MLP neurons of a small language model. Each row is named by its layer, matrix (down: output weights) and neuron, and shows model dimensions 368-463. Each number is 200 + 30 x the weight over its row's rms, rounded and kept within 0 to 999.
A block is one neuron, or neurons of one layer that tend to fire together. After each block is what it responds to, as a language model described it from the Wikipedia text at the highest values.

L4.down480,226,234,189,226,248,219,223,270,169,206,139,185,207,202,230,188,255,221,165,209,190,217,253,215,174,173,200,241,210,116,219,248,240,217,180,140,190,217,219,176,198,223,226,206,208,196,174,190,185,173,250,143,208,181,222,189,217,133,144,182,232,173,188,144,234,162,194,183,244,142,179,216,196,223,196,206,196,182,183,172,269,201,186,198,206,225,146,258,144,205,201,174,204,192,218,228
Responds to: Foreign word endings

L2.down143,202,197,269,209,201,145,166,179,254,196,244,210,170,210,235,265,254,186,194,169,224,204,196,161,205,193,179,198,181,208,196,168,141,192,204,202,170,183,232,204,236,175,205,172,216,219,199,192,179,201,184,243,183,173,194,178,177,191,195,215,159,246,212,178,247,188,197,252,194,237,160,242,230,195,227,159,162,168,210,222,230,228,247,222,151,196,212,250,221,200,195,196,200,261,214,197
L2.down645,239,239,230,191,216,200,168,151,166,194,249,176,232,206,201,238,165,173,262,167,201,199,172,216,177,215,214,173,180,183,216,188,166,269,245,174,199,202,192,166,166,206,197,207,214,254,225,230,154,220,167,200,229,198,150,212,207,199,176,263,190,186,201,164,205,257,162,187,189,238,209,200,207,201,188,179,216,166,247,155,149,144,155,186,170,233,178,212,201,237,171,181,216,218,137,193
L2.down1165,236,202,186,186,140,194,199,165,223,228,209,216,223,229,197,225,211,169,155,163,155,195,196,183,213,204,120,170,144,217,180,176,235,165,195,180,189,164,235,272,263,135,203,175,158,224,219,262,191,224,223,235,226,196,173,200,211,164,204,154,197,196,208,186,170,191,203,135,164,202,220,196,190,158,147,168,185,169,186,196,196,212,171,221,184,145,219,147,220,219,225,217,202,247,230,196
L2.down1403,225,170,154,190,145,244,142,157,151,200,175,192,222,183,236,233,200,202,158,191,218,206,183,203,224,226,197,200,180,173,202,232,218,205,220,228,197,228,209,249,193,234,168,168,187,256,225,186,211,157,224,188,210,199,213,248,261,183,204,194,194,198,156,122,236,226,212,172,171,229,225,167,223,201,200,230,194,187,192,175,231,178,212,220,104,189,213,202,206,249,150,188,173,260,191,207
L2.down1424,225,163,189,203,135,157,180,199,213,182,221,205,190,213,254,216,263,187,191,214,214,219,170,213,127,188,186,169,229,218,189,241,232,211,172,173,183,184,225,183,180,158,207,186,187,189,228,181,258,227,181,248,206,150,139,161,218,177,170,260,146,154,214,168,187,235,149,225,210,177,172,197,173,203,187,192,134,137,248,235,219,166,198,157,134,190,172,213,205,192,216,174,195,224,191,192
L2.down1899,250,208,219,185,170,201,180,196,220,185,198,194,199,252,224,236,246,166,242,201,185,184,233,170,165,218,188,186,181,190,175,230,132,221,199,186,220,183,228,194,260,178,279,187,152,229,199,194,233,190,138,215,201,208,175,201,178,226,170,214,168,214,159,172,214,188,185,185,200,219,130,183,171,195,178,155,184,235,209,207,176,163,235,195,85,215,181,196,181,192,179,214,199,250,243,205
L2.down1953,232,185,224,207,188,202,212,200,179,182,199,168,222,249,270,229,225,173,223,198,176,213,178,168,202,211,193,220,192,233,180,199,164,167,211,183,223,154,211,211,231,195,223,203,190,189,199,243,195,246,179,210,162,155,214,199,184,161,173,200,198,230,145,163,219,197,210,200,198,259,149,173,240,181,181,180,156,198,252,195,192,193,193,209,126,210,228,233,182,223,240,191,233,209,250,199
L2.down2856,193,240,259,201,193,193,160,173,201,197,184,196,196,244,203,220,240,199,204,211,204,201,156,180,146,182,245,184,181,183,202,198,214,220,231,166,173,213,253,248,227,189,247,187,166,237,193,162,191,182,199,211,188,162,161,204,179,237,172,176,215,172,145,146,211,211,165,192,201,210,154,223,202,238,197,175,190,178,179,225,207,229,199,223,160,201,203,164,197,214,212,210,251,240,216,199
Responds to: Hyphen in compounds

L7.down460,218,178,205,229,212,187,159,187,231,233,190,183,185,163,223,233,165,210,239,140,241,185,244,194,168,188,202,185,185,207,234,162,237,204,210,235,242,265,238,220,192,140,181,176,244,181,193,183,226,202,168,247,196,249,212,173,178,184,212,186,209,181,177,240,178,178,205,222,214,171,219,211,253,181,188,242,200,206,216,191,221,221,214,195,219,167,172,222,155,259,197,133,152,202,225,291
L7.down677,168,175,212,195,210,188,191,188,270,214,193,174,183,223,170,229,168,194,203,175,271,224,196,229,205,228,196,214,216,211,195,180,260,237,198,183,218,220,200,192,204,214,207,229,176,185,214,187,206,170,222,253,174,277,163,222,164,242,133,172,198,191,201,213,210,197,152,229,199,203,212,177,178,175,184,211,225,147,246,207,227,250,223,205,192,133,196,202,249,199,206,197,140,219,168,194
L7.down839,193,201,223,246,192,171,197,196,233,236,250,205,192,190,187,267,160,242,239,235,248,211,213,189,171,172,208,246,155,170,228,261,204,248,221,186,213,231,222,175,200,185,192,191,257,222,185,248,160,202,187,146,178,243,209,222,249,185,195,236,203,182,244,184,185,261,223,183,211,267,217,191,216,236,209,175,195,239,243,244,223,170,177,186,127,196,201,226,231,133,174,172,238,147,189,178
L7.down1124,232,246,174,197,182,170,200,150,191,232,170,213,222,206,260,192,183,199,211,201,211,210,220,153,191,192,213,198,174,198,206,162,234,207,222,200,294,210,188,215,249,184,184,173,198,200,211,188,204,172,165,200,173,193,228,216,197,229,206,222,178,193,192,176,188,189,232,243,204,282,226,209,199,189,194,206,169,200,175,205,195,231,200,250,135,216,177,208,176,226,192,197,229,197,192,210
L7.down1309,228,241,203,197,181,236,227,174,256,129,205,214,180,130,195,193,251,169,171,167,172,239,222,195,175,202,215,155,161,176,187,192,228,160,195,215,218,203,206,200,197,182,219,169,242,158,227,239,204,230,234,218,193,160,151,215,134,257,146,221,206,186,183,213,202,189,197,166,217,205,198,168,171,153,220,184,197,202,212,195,201,227,225,220,187,173,233,223,219,213,152,206,152,185,196,187
L7.down1600,183,255,185,186,192,173,171,182,201,161,162,190,221,225,184,242,221,225,158,182,211,232,208,211,206,216,215,211,175,205,221,147,210,183,199,203,192,214,172,233,180,173,144,200,173,224,210,171,157,220,241,235,220,193,194,227,133,224,180,238,201,213,141,160,187,138,206,212,213,249,273,182,232,166,226,241,196,224,216,167,158,230,176,177,180,169,189,211,194,163,199,201,183,125,228,242
L7.down1721,208,192,163,218,201,257,177,259,186,178,191,198,208,216,193,194,216,161,177,230,238,229,159,189,255,251,225,174,211,208,189,199,171,196,180,238,215,139,212,175,164,206,213,231,216,243,181,207,161,159,228,154,215,171,173,213,173,247,251,241,239,184,174,155,224,178,142,168,232,210,181,187,216,174,197,239,188,246,215,191,203,180,179,258,156,208,183,226,162,236,207,225,138,210,241,201
L7.down2448,229,279,269,189,183,197,175,148,211,179,210,227,260,171,245,245,267,256,146,175,234,201,217,246,185,194,198,159,184,103,225,219,223,220,199,229,224,215,186,186,218,208,226,217,199,218,215,208,186,198,223,163,172,229,167,233,215,223,195,267,258,202,205,166,239,242,208,167,186,190,241,234,226,241,187,230,248,254,173,143,179,178,256,197,199,185,170,197,198,164,185,191,196,197,264,193
Responds to: Month names in dates

L4.down2845,236,185,204,226,233,176,259,243,261,216,281,237,227,228,198,248,190,222,171,252,190,176,167,197,180,203,220,166,187,232,178,210,216,180,194,210,186,200,190,184,202,188,188,160,215,216,186,156,229,207,203,197,173,160,197,229,182,202,195,163,183,209,228,180,174,185,122,252,275,264,168,227,213,189,152,180,256,188,228,245,171,213,238,169,174,208,228,219,264,186,169,183,151,180,253,152
Responds to: Month names in dates

L7.down95,166,173,208,220,205,281,155,176,182,214,221,217,230,220,162,236,173,210,183,176,201,200,231,218,182,145,199,276,197,164,193,230,197,199,200,199,240,203,184,178,190,164,223,160,174,150,219,161,227,131,213,217,211,199,167,200,185,182,204,182,172,196,179,201,259,230,192,220,223,210,179,203,238,229,192,219,146,216,210,236,234,208,208,291,165,168,220,243,232,200,223,179,227,169,206,173
L7.down1515,210,208,221,198,146,187,170,199,146,252,138,236,182,228,176,227,211,184,197,246,168,171,222,184,235,136,201,231,195,230,238,230,223,208,205,206,150,183,219,214,163,166,211,255,160,205,202,195,262,181,249,185,219,203,180,204,195,242,177,204,195,186,161,194,209,231,178,245,221,242,187,248,171,211,248,228,169,192,205,191,200,161,175,195,257,223,155,241,293,221,182,250,169,177,163,214
L7.down1712,227,253,192,221,176,192,193,192,175,228,141,203,209,215,204,162,200,206,203,210,191,152,208,202,177,200,205,240,262,200,213,223,187,178,254,250,166,183,214,265,169,145,240,260,206,229,205,190,166,175,214,245,169,238,223,237,245,219,231,150,182,205,157,216,194,255,172,198,224,207,190,199,215,215,136,212,216,169,257,158,212,225,169,224,248,190,203,203,211,202,191,203,225,226,228,236
L7.down1999,236,211,207,236,203,173,145,202,246,209,200,237,251,140,170,126,207,160,254,179,169,190,197,176,230,227,207,211,191,178,185,171,193,207,209,150,183,173,206,197,219,175,190,195,207,189,199,178,192,173,127,228,132,167,257,211,184,207,245,181,205,215,181,207,226,139,174,265,247,221,239,129,147,235,223,237,217,222,148,186,189,216,232,197,186,201,230,214,184,217,242,192,267,200,219,168
L7.down2005,142,183,121,231,146,202,202,197,186,229,195,189,237,173,138,174,189,259,191,207,181,161,204,199,259,206,225,165,214,164,170,218,229,191,206,267,176,261,204,191,213,203,245,179,173,221,243,246,229,167,224,161,116,221,221,236,185,111,181,213,253,166,237,217,218,125,229,271,193,190,234,169,184,211,215,202,212,287,248,224,197,168,182,205,224,206,186,228,190,207,213,176,164,242,227,228
L7.down2240,147,202,219,190,186,207,165,125,240,214,206,198,192,210,249,247,160,227,204,218,121,212,131,189,200,198,177,199,194,240,142,184,179,183,213,172,234,189,162,174,238,192,201,189,134,167,243,239,227,205,221,206,213,281,163,195,176,216,196,245,246,190,234,214,169,232,220,230,192,193,170,209,184,205,251,193,207,204,226,252,218,184,228,169,221,169,175,217,155,176,218,178,146,186,218,229
L7.down2469,190,194,189,209,197,210,158,176,149,173,205,202,180,237,194,210,147,201,187,162,242,179,233,185,223,211,221,220,206,160,244,201,167,257,208,202,201,216,203,227,205,202,238,194,199,233,209,178,243,198,164,179,190,191,197,226,235,251,262,236,219,201,174,201,246,144,177,202,181,237,191,193,221,233,205,208,104,197,180,231,201,166,184,261,193,185,215,266,131,187,243,248,230,209,157,217
L7.down2872,163,178,232,184,180,185,167,226,205,189,127,207,161,219,188,167,185,172,133,172,247,235,227,256,261,217,163,133,165,239,202,187,190,186,166,191,186,189,209,199,164,190,213,225,202,184,243,208,203,192,210,205,189,252,194,224,221,158,163,221,242,146,208,232,130,177,171,230,260,191,209,222,202,251,161,210,241,156,220,197,163,153,173,191,254,238,222,203,167,246,193,260,192,209,183,232
Responds to: Separators before numbers

L2.down276,161,179,264,165,185,166,230,209,172,187,279,228,124,251,214,120,219,193,138,247,179,209,243,174,179,223,227,195,259,228,180,214,210,182,158,169,193,179,273,215,191,185,187,164,215,221,243,197,224,211,254,155,192,172,163,236,246,222,239,182,209,186,164,266,217,186,229,192,141,202,156,218,181,200,223,161,218,201,187,198,151,242,147,195,181,268,181,221,208,218,199,170,226,230,256,185
L2.down1172,219,255,242,233,120,234,216,208,233,116,157,155,138,189,206,181,186,189,176,186,183,183,207,176,163,189,264,208,164,213,196,221,193,200,212,221,162,164,253,234,157,175,236,199,219,160,219,210,210,187,203,249,177,193,146,208,206,168,253,204,213,187,193,211,158,222,229,241,162,191,220,221,202,229,179,175,185,230,244,180,144,149,173,214,194,228,206,204,192,188,204,240,138,202,241,195
L2.down1384,187,196,189,240,220,221,186,208,172,207,201,231,267,189,182,200,130,202,187,229,211,205,230,179,199,157,224,205,227,282,179,138,268,142,177,184,211,186,212,179,169,179,202,202,224,245,236,189,187,205,240,156,216,206,194,184,238,205,194,145,212,188,183,175,232,233,249,226,238,240,201,153,198,196,236,207,263,224,181,223,172,235,177,228,279,167,158,203,222,229,185,198,229,186,169,229
L2.down1447,227,218,174,213,196,278,192,179,204,243,234,219,201,152,216,213,176,215,200,205,202,184,202,199,240,148,226,202,146,198,224,231,161,189,197,199,156,238,188,173,213,229,238,201,173,129,197,212,157,177,194,253,202,257,119,152,207,191,252,168,174,230,150,186,241,129,176,174,197,200,193,241,231,190,167,181,207,251,158,255,153,183,231,195,188,170,172,227,195,241,170,155,169,244,201,185
L2.down2207,201,189,220,206,151,191,232,187,226,146,116,209,253,244,211,228,256,151,214,191,153,216,193,237,198,159,165,172,175,230,171,194,206,155,201,237,216,181,151,204,171,191,209,177,190,174,164,146,177,183,168,186,194,229,204,204,242,211,216,192,161,221,201,189,196,180,219,177,186,200,183,191,141,168,205,237,207,254,193,261,229,213,218,195,211,202,141,262,191,273,189,200,177,214,224,192
L2.down2250,183,205,219,183,177,174,252,247,173,209,231,177,215,199,225,213,225,258,185,168,162,178,173,179,166,253,245,173,204,204,238,200,178,139,232,219,246,202,231,206,176,211,208,192,218,201,238,178,210,215,251,206,228,198,184,189,201,171,204,198,197,189,197,262,177,186,179,210,179,238,187,205,194,203,174,179,220,204,224,260,173,141,228,163,205,179,213,220,205,218,217,175,252,234,172,187
L2.down2353,197,199,226,214,194,228,186,167,159,186,238,201,231,173,212,135,176,223,197,136,103,189,193,198,249,127,222,198,152,174,162,205,219,192,167,222,217,230,255,186,221,158,214,188,238,185,227,226,170,215,188,205,185,263,208,220,184,218,253,206,166,237,203,208,189,172,251,147,238,213,150,163,165,214,197,164,250,185,231,162,166,162,200,239,160,176,182,261,205,263,191,176,203,174,193,185
L2.down2583,199,228,167,172,219,193,219,211,202,223,179,207,105,191,225,230,217,192,223,210,111,215,238,216,181,190,179,156,174,195,234,166,176,184,187,232,197,216,222,192,188,225,206,247,261,212,183,165,185,187,210,233,228,168,169,171,271,179,252,189,186,137,220,211,179,244,192,165,152,165,228,138,211,269,173,167,179,195,197,226,150,176,198,178,217,161,209,164,200,264,188,189,193,183,233,195
Responds to: Month names in dates

L7.down1159,143,212,207,173,172,218,210,238,222,238,201,160,203,209,256,227,202,189,212,255,216,273,175,206,252,189,237,220,209,188,190,190,186,227,169,174,132,258,183,271,204,186,262,190,179,186,160,205,211,203,202,184,166,202,190,183,230,232,176,212,200,206,180,172,189,232,183,230,183,191,240,234,211,149,242,173,174,153,163,168,206,155,192,222,282,198,133,156,177,108,254,202,225,186,163,228
L7.down1486,220,184,149,183,249,218,245,208,154,200,254,262,216,217,227,223,263,163,197,221,160,216,258,237,198,235,205,219,214,200,216,192,199,189,192,176,265,156,196,195,157,245,258,190,225,225,221,206,196,180,206,161,185,239,193,214,200,166,176,203,198,207,171,185,172,228,232,143,177,172,165,158,184,211,192,191,157,156,195,196,158,162,234,202,186,202,265,286,239,225,202,165,131,192,221,172
L7.down1562,201,225,205,236,230,158,209,170,237,177,199,216,229,189,225,190,263,195,227,178,209,168,168,232,222,217,223,193,185,168,251,183,236,240,199,166,226,221,231,211,237,209,236,148,153,147,160,188,203,182,197,237,198,216,177,193,190,224,222,220,230,215,206,232,223,191,191,245,198,182,237,185,262,181,146,151,138,186,216,186,210,183,183,196,200,151,171,231,195,166,225,274,190,253,197,185
L7.down1595,217,232,211,236,191,196,196,265,141,215,171,195,252,238,257,190,144,211,184,187,197,229,200,225,194,230,176,168,193,177,212,192,160,213,145,213,208,164,164,107,213,174,225,215,208,192,198,186,206,180,181,226,159,169,235,235,199,201,196,225,213,185,146,212,188,159,195,236,227,212,195,182,208,170,186,189,193,195,176,216,236,204,204,219,197,203,249,206,194,230,196,214,223,186,197,254
L7.down1631,214,246,178,201,163,219,242,258,236,201,258,186,252,164,202,218,165,212,183,249,201,179,192,168,217,234,199,158,170,190,173,150,238,221,216,220,223,244,191,196,194,249,188,181,171,202,181,225,198,196,214,174,216,219,127,185,207,227,178,231,155,203,183,193,248,236,205,228,184,177,228,169,206,199,240,163,164,192,221,185,232,221,229,201,227,208,191,201,229,151,234,264,181,201,171,223
L7.down1924,188,171,231,207,193,248,176,187,171,205,213,205,181,210,215,212,273,233,199,195,187,152,162,162,240,247,204,228,224,163,175,191,208,190,211,207,175,241,197,230,227,202,195,196,242,211,224,163,189,151,180,250,216,221,254,183,170,242,196,142,157,188,185,224,235,188,214,250,267,212,204,192,235,192,275,166,177,194,251,201,246,181,219,185,204,239,200,152,207,267,195,242,179,185,205,242
L7.down2063,162,260,217,248,208,194,174,238,239,226,242,134,237,143,221,175,220,204,195,216,161,171,201,185,204,200,183,211,228,196,225,171,208,214,194,244,160,135,220,199,213,247,235,255,210,165,142,173,190,197,165,169,187,181,235,152,187,164,160,198,218,189,156,179,187,209,225,214,232,170,229,208,247,241,229,148,153,176,215,211,213,229,200,195,187,156,155,175,182,205,245,232,249,208,203,156
L7.down2153,197,215,250,248,191,241,164,235,208,221,215,214,155,193,249,175,232,276,159,258,171,212,237,163,240,233,184,131,219,186,213,198,234,166,218,201,224,184,265,203,166,221,240,201,201,217,185,214,253,194,200,227,228,204,215,194,202,183,170,179,224,171,198,209,159,134,214,216,157,159,203,227,218,229,181,175,160,201,232,217,256,217,242,180,204,210,181,189,218,174,244,161,198,197,130,142
Responds to: Foreign name word-pieces

L4.down2257,216,204,194,188,175,180,289,227,216,188,174,197,216,198,212,111,213,248,271,184,211,191,163,165,237,181,206,212,220,196,193,214,202,185,192,211,191,233,192,201,205,215,241,202,200,219,191,164,238,176,196,177,202,202,218,180,199,152,199,195,215,228,187,221,153,187,246,186,214,197,202,188,266,208,213,200,160,192,156,235,190,250,210,209,201,212,232,196,235,204,223,185,182,189,201,212
Responds to: Quantity determiners before nouns

L2.down527,247,204,181,193,192,269,173,169,197,223,162,191,192,220,262,159,211,218,220,176,204,228,211,189,167,153,108,157,242,236,199,197,224,215,165,255,246,290,190,219,173,220,225,157,221,202,232,196,114,143,233,244,265,245,229,192,232,181,249,201,165,246,181,230,211,183,164,161,195,230,198,180,204,229,232,239,225,211,173,138,196,182,225,147,205,202,262,209,234,184,176,155,141,234,213,220
L2.down557,254,228,227,208,198,244,223,118,178,159,174,200,150,189,228,189,167,223,169,185,241,224,211,168,234,204,199,183,243,175,153,192,206,228,209,152,213,140,253,210,114,135,224,175,237,224,190,162,168,197,152,162,161,191,254,185,212,231,212,262,145,224,178,228,185,170,206,190,176,250,213,220,248,248,155,232,229,186,242,290,181,216,161,259,181,201,176,188,252,165,194,216,188,156,203,199
L2.down647,226,236,170,169,173,238,257,236,182,177,198,216,181,176,240,154,205,228,235,172,191,233,163,175,170,224,222,216,172,200,152,164,205,162,204,231,160,226,200,211,217,206,229,201,155,234,154,187,148,221,237,272,206,218,229,182,244,195,180,145,220,195,206,223,192,208,208,169,221,231,187,134,222,198,218,221,255,215,191,153,179,201,216,174,264,218,235,177,130,204,195,212,183,201,234,192
L2.down1072,160,230,184,196,172,223,170,236,207,179,176,240,214,260,241,175,177,202,251,211,199,229,148,196,226,196,185,161,215,229,107,126,177,207,184,202,166,179,162,172,156,163,209,156,246,153,167,168,174,189,236,192,128,280,161,154,246,227,224,229,242,253,261,184,184,164,185,186,228,227,204,188,222,237,206,200,211,210,212,171,215,283,189,263,170,198,188,198,181,223,181,201,237,219,248,178
L2.down1606,242,178,202,197,143,182,229,248,240,199,191,215,178,221,176,164,181,211,277,182,201,207,170,216,182,191,184,198,194,200,144,182,236,213,149,241,202,179,259,201,216,196,178,178,189,214,190,183,180,213,203,225,174,236,199,200,240,197,207,198,224,201,162,233,174,196,187,151,179,254,244,133,206,222,191,240,167,196,171,137,215,244,134,219,187,167,237,163,243,182,174,205,208,180,202,231
L2.down2456,233,175,195,189,176,202,221,242,200,224,234,261,193,189,170,216,198,195,243,150,198,235,195,225,205,211,231,200,152,160,175,217,236,189,199,201,200,185,207,269,196,214,200,166,221,197,170,199,146,151,196,159,231,200,169,172,248,218,237,179,213,128,230,226,171,131,183,173,164,203,228,169,175,160,188,261,219,207,164,176,184,205,201,210,193,174,254,235,200,228,147,201,204,189,211,216
L2.down2563,172,199,186,176,235,180,206,279,246,216,200,208,186,177,234,173,172,178,135,157,203,168,182,186,224,183,183,240,154,191,163,202,207,223,183,215,239,199,187,232,191,211,250,184,241,232,204,216,213,164,248,221,182,214,159,158,177,233,201,224,148,175,196,205,191,202,253,206,143,253,199,147,186,227,178,204,172,223,124,183,249,237,213,177,191,188,207,231,205,161,192,203,199,157,182,204
L2.down2912,171,167,210,163,156,247,246,197,228,197,231,207,178,185,187,210,245,180,238,146,213,163,200,160,169,229,168,199,197,213,220,189,189,200,238,226,175,215,202,207,200,195,203,198,187,225,199,210,186,192,183,246,243,147,198,152,187,219,218,174,177,186,193,252,207,145,189,207,201,225,158,175,174,255,180,223,231,226,236,186,183,212,197,170,199,166,226,164,202,206,218,213,155,198,163,173
Responds to: Quantity words before plural nouns

L2.down418,259,193,234,206,154,212,224,205,222,224,242,160,196,192,189,149,177,219,230,230,139,202,225,140,192,213,240,202,204,211,195,208,198,221,184,201,194,178,242,229,223,198,189,238,194,212,207,120,207,197,191,229,180,202,231,213,187,163,163,205,164,209,205,121,185,145,203,197,198,224,210,174,216,196,190,171,238,162,234,183,227,249,239,145,277,188,176,211,186,176,164,213,228,180,234,225
L2.down824,161,243,229,164,179,163,190,241,196,229,266,161,253,244,237,200,238,225,160,220,178,214,239,194,182,209,186,216,204,213,162,188,231,202,172,199,197,193,230,222,150,158,207,230,217,172,255,219,184,176,249,194,204,151,199,184,188,158,197,185,166,182,240,189,211,218,184,189,237,224,217,191,246,253,197,205,195,251,205,183,162,143,209,159,256,232,211,222,172,217,244,198,220,182,165,209
L2.down859,140,223,187,195,168,205,202,182,182,188,233,139,198,154,182,184,193,186,185,218,263,228,200,185,241,225,167,169,202,230,229,191,199,235,172,224,150,257,213,174,116,198,235,221,211,233,232,149,172,209,235,242,143,134,174,153,213,259,185,192,185,245,241,243,197,176,200,182,193,203,239,196,206,172,187,217,209,177,198,160,167,198,179,250,196,231,208,185,208,193,215,227,210,239,166,213
L2.down1023,185,229,206,155,184,200,205,199,136,284,159,208,148,191,210,186,231,127,232,256,175,203,171,205,201,222,241,210,212,168,207,213,188,184,221,148,188,157,236,219,256,223,165,195,233,222,196,207,230,135,183,257,233,213,209,229,220,237,217,230,214,191,174,261,221,173,190,215,165,158,205,192,202,171,178,198,164,296,238,222,161,179,235,187,226,201,133,177,228,222,201,200,133,231,207,214
L2.down2034,211,189,236,183,182,242,198,279,196,201,237,167,272,163,213,194,227,219,186,168,255,197,217,184,227,222,183,175,185,247,193,233,225,219,186,264,160,188,197,210,167,163,236,257,180,237,258,185,169,195,234,219,138,133,147,188,212,219,165,182,113,189,192,181,244,178,213,209,194,248,235,170,242,229,158,241,166,179,177,165,174,198,150,169,173,230,186,225,221,193,211,203,217,192,226,204
L2.down2157,266,221,240,240,281,174,258,187,186,251,253,192,183,166,195,172,244,186,184,208,191,212,237,238,248,106,194,138,97,158,169,247,235,165,163,232,210,152,223,240,152,203,217,199,217,189,202,162,228,196,193,170,227,155,257,195,207,187,199,197,188,197,198,185,188,194,203,143,221,190,227,189,184,178,158,223,185,176,189,276,177,194,189,199,227,222,209,263,229,221,227,215,227,199,214,212
L2.down2483,183,157,215,244,217,189,269,136,172,256,175,159,155,211,212,172,202,238,142,254,214,207,227,178,212,238,172,221,168,172,145,186,220,164,203,185,187,186,256,245,169,205,189,233,192,192,251,213,152,200,216,198,182,187,259,207,195,170,216,181,182,216,185,180,246,188,175,175,222,219,194,178,157,231,187,231,142,186,186,205,166,174,167,155,276,231,221,210,216,201,161,220,168,208,200,213
L2.down2498,209,231,203,134,141,258,191,216,180,234,222,195,211,159,220,236,211,213,218,223,240,212,200,180,185,208,240,246,229,229,215,265,166,193,211,238,179,201,177,211,147,196,233,245,205,231,175,203,206,218,219,176,212,194,199,168,175,172,222,163,166,240,208,181,207,141,198,179,219,187,230,139,249,211,213,190,155,155,242,254,175,226,189,217,201,205,175,247,206,151,177,197,163,246,238,223
Responds to: Person given names

L4.down2946,199,144,206,170,231,225,197,153,253,137,178,215,169,218,152,169,261,190,171,192,190,195,204,206,152,227,197,181,117,205,276,217,166,189,192,260,176,165,185,189,196,187,198,156,200,247,223,184,163,168,201,180,169,158,136,258,148,205,202,217,229,201,203,236,222,154,165,221,211,201,138,196,208,177,213,229,201,174,195,214,207,226,212,217,211,230,204,193,290,185,199,198,147,189,160,183
Responds to: Range and pair connectors

L7.down1,172,211,212,190,169,212,346,217,174,214,199,251,180,234,210,173,201,226,163,195,212,207,262,227,212,201,214,217,175,230,146,194,237,191,236,250,225,177,174,207,236,200,216,192,226,216,208,176,179,225,230,239,255,224,239,196,230,246,199,175,166,183,181,186,178,177,178,223,259,174,130,167,182,167,204,171,202,194,168,206,258,155,193,198,202,223,160,201,209,160,251,253,162,152,218,215
L7.down446,247,228,223,159,163,207,163,129,231,228,227,203,158,142,166,226,151,227,160,225,172,171,154,224,166,197,173,181,214,203,223,202,206,180,141,206,240,193,180,196,190,207,216,231,194,193,179,149,201,167,234,145,155,176,167,197,226,151,209,254,178,200,208,225,193,203,240,169,206,209,218,173,173,187,190,187,185,161,217,239,212,154,235,192,213,167,161,167,188,192,132,209,180,208,213,251
L7.down649,191,129,212,148,212,206,233,197,159,208,184,159,213,199,203,220,166,236,218,215,266,202,257,216,145,207,165,193,222,197,184,208,200,200,188,130,166,216,244,236,208,256,172,226,200,164,166,260,197,146,184,220,190,182,251,209,172,207,182,191,206,216,193,167,250,144,197,205,231,207,201,228,221,204,159,232,219,177,193,182,261,193,177,219,200,206,187,92,181,252,235,186,230,173,199,235
L7.down707,228,224,236,216,196,230,226,221,179,197,254,197,255,166,163,184,205,151,200,208,186,175,154,209,122,219,224,212,184,205,206,187,193,200,219,148,196,225,138,171,174,200,176,184,179,203,154,170,153,192,182,240,193,178,198,250,206,221,212,217,186,182,203,169,248,164,240,189,192,184,235,193,176,154,163,237,233,197,151,219,251,187,214,145,228,188,195,223,163,231,224,210,217,161,230,225
L7.down1008,204,213,155,203,201,211,244,219,179,180,174,220,175,252,197,197,233,144,216,193,215,180,183,137,266,225,247,229,233,185,195,200,227,178,129,165,198,255,169,168,223,244,235,207,231,252,142,208,214,169,207,173,224,205,214,220,189,176,182,233,172,136,225,193,169,192,190,198,180,222,203,183,211,205,246,177,189,227,207,202,228,172,206,154,211,166,164,190,174,152,245,282,188,188,199,208
L7.down1855,179,134,216,186,224,208,177,176,162,157,199,192,184,231,224,209,180,235,217,231,175,190,216,176,165,185,190,241,205,142,144,187,191,172,212,154,216,193,210,225,194,233,228,184,163,222,168,202,263,238,154,229,208,229,234,219,206,199,196,230,193,206,254,149,170,196,244,170,222,243,151,230,147,179,188,230,186,269,161,217,223,217,236,171,208,188,183,240,233,217,231,163,211,193,199,184
L7.down2069,192,269,266,235,178,210,261,200,183,240,162,196,225,242,235,221,206,277,194,241,178,270,146,214,195,201,171,188,187,187,249,171,196,204,209,156,169,200,182,184,209,163,163,268,236,187,186,183,213,192,196,201,222,224,220,183,166,190,148,212,226,183,252,226,147,228,155,232,189,255,213,190,235,181,179,209,169,186,250,205,149,202,211,166,209,203,176,226,187,199,215,210,212,249,183,211
L7.down2564,223,150,184,146,172,252,224,184,252,209,244,214,162,194,205,187,190,221,183,228,234,185,207,186,222,156,228,222,172,241,210,214,186,217,175,209,217,201,216,259,240,239,201,187,173,207,197,194,215,168,198,184,226,192,174,179,201,201,202,173,209,206,210,170,185,151,209,220,152,210,238,150,178,172,228,184,206,145,188,205,214,231,187,227,236,201,229,154,156,180,186,181,258,203,194,213
Responds to: Quantifier before counted noun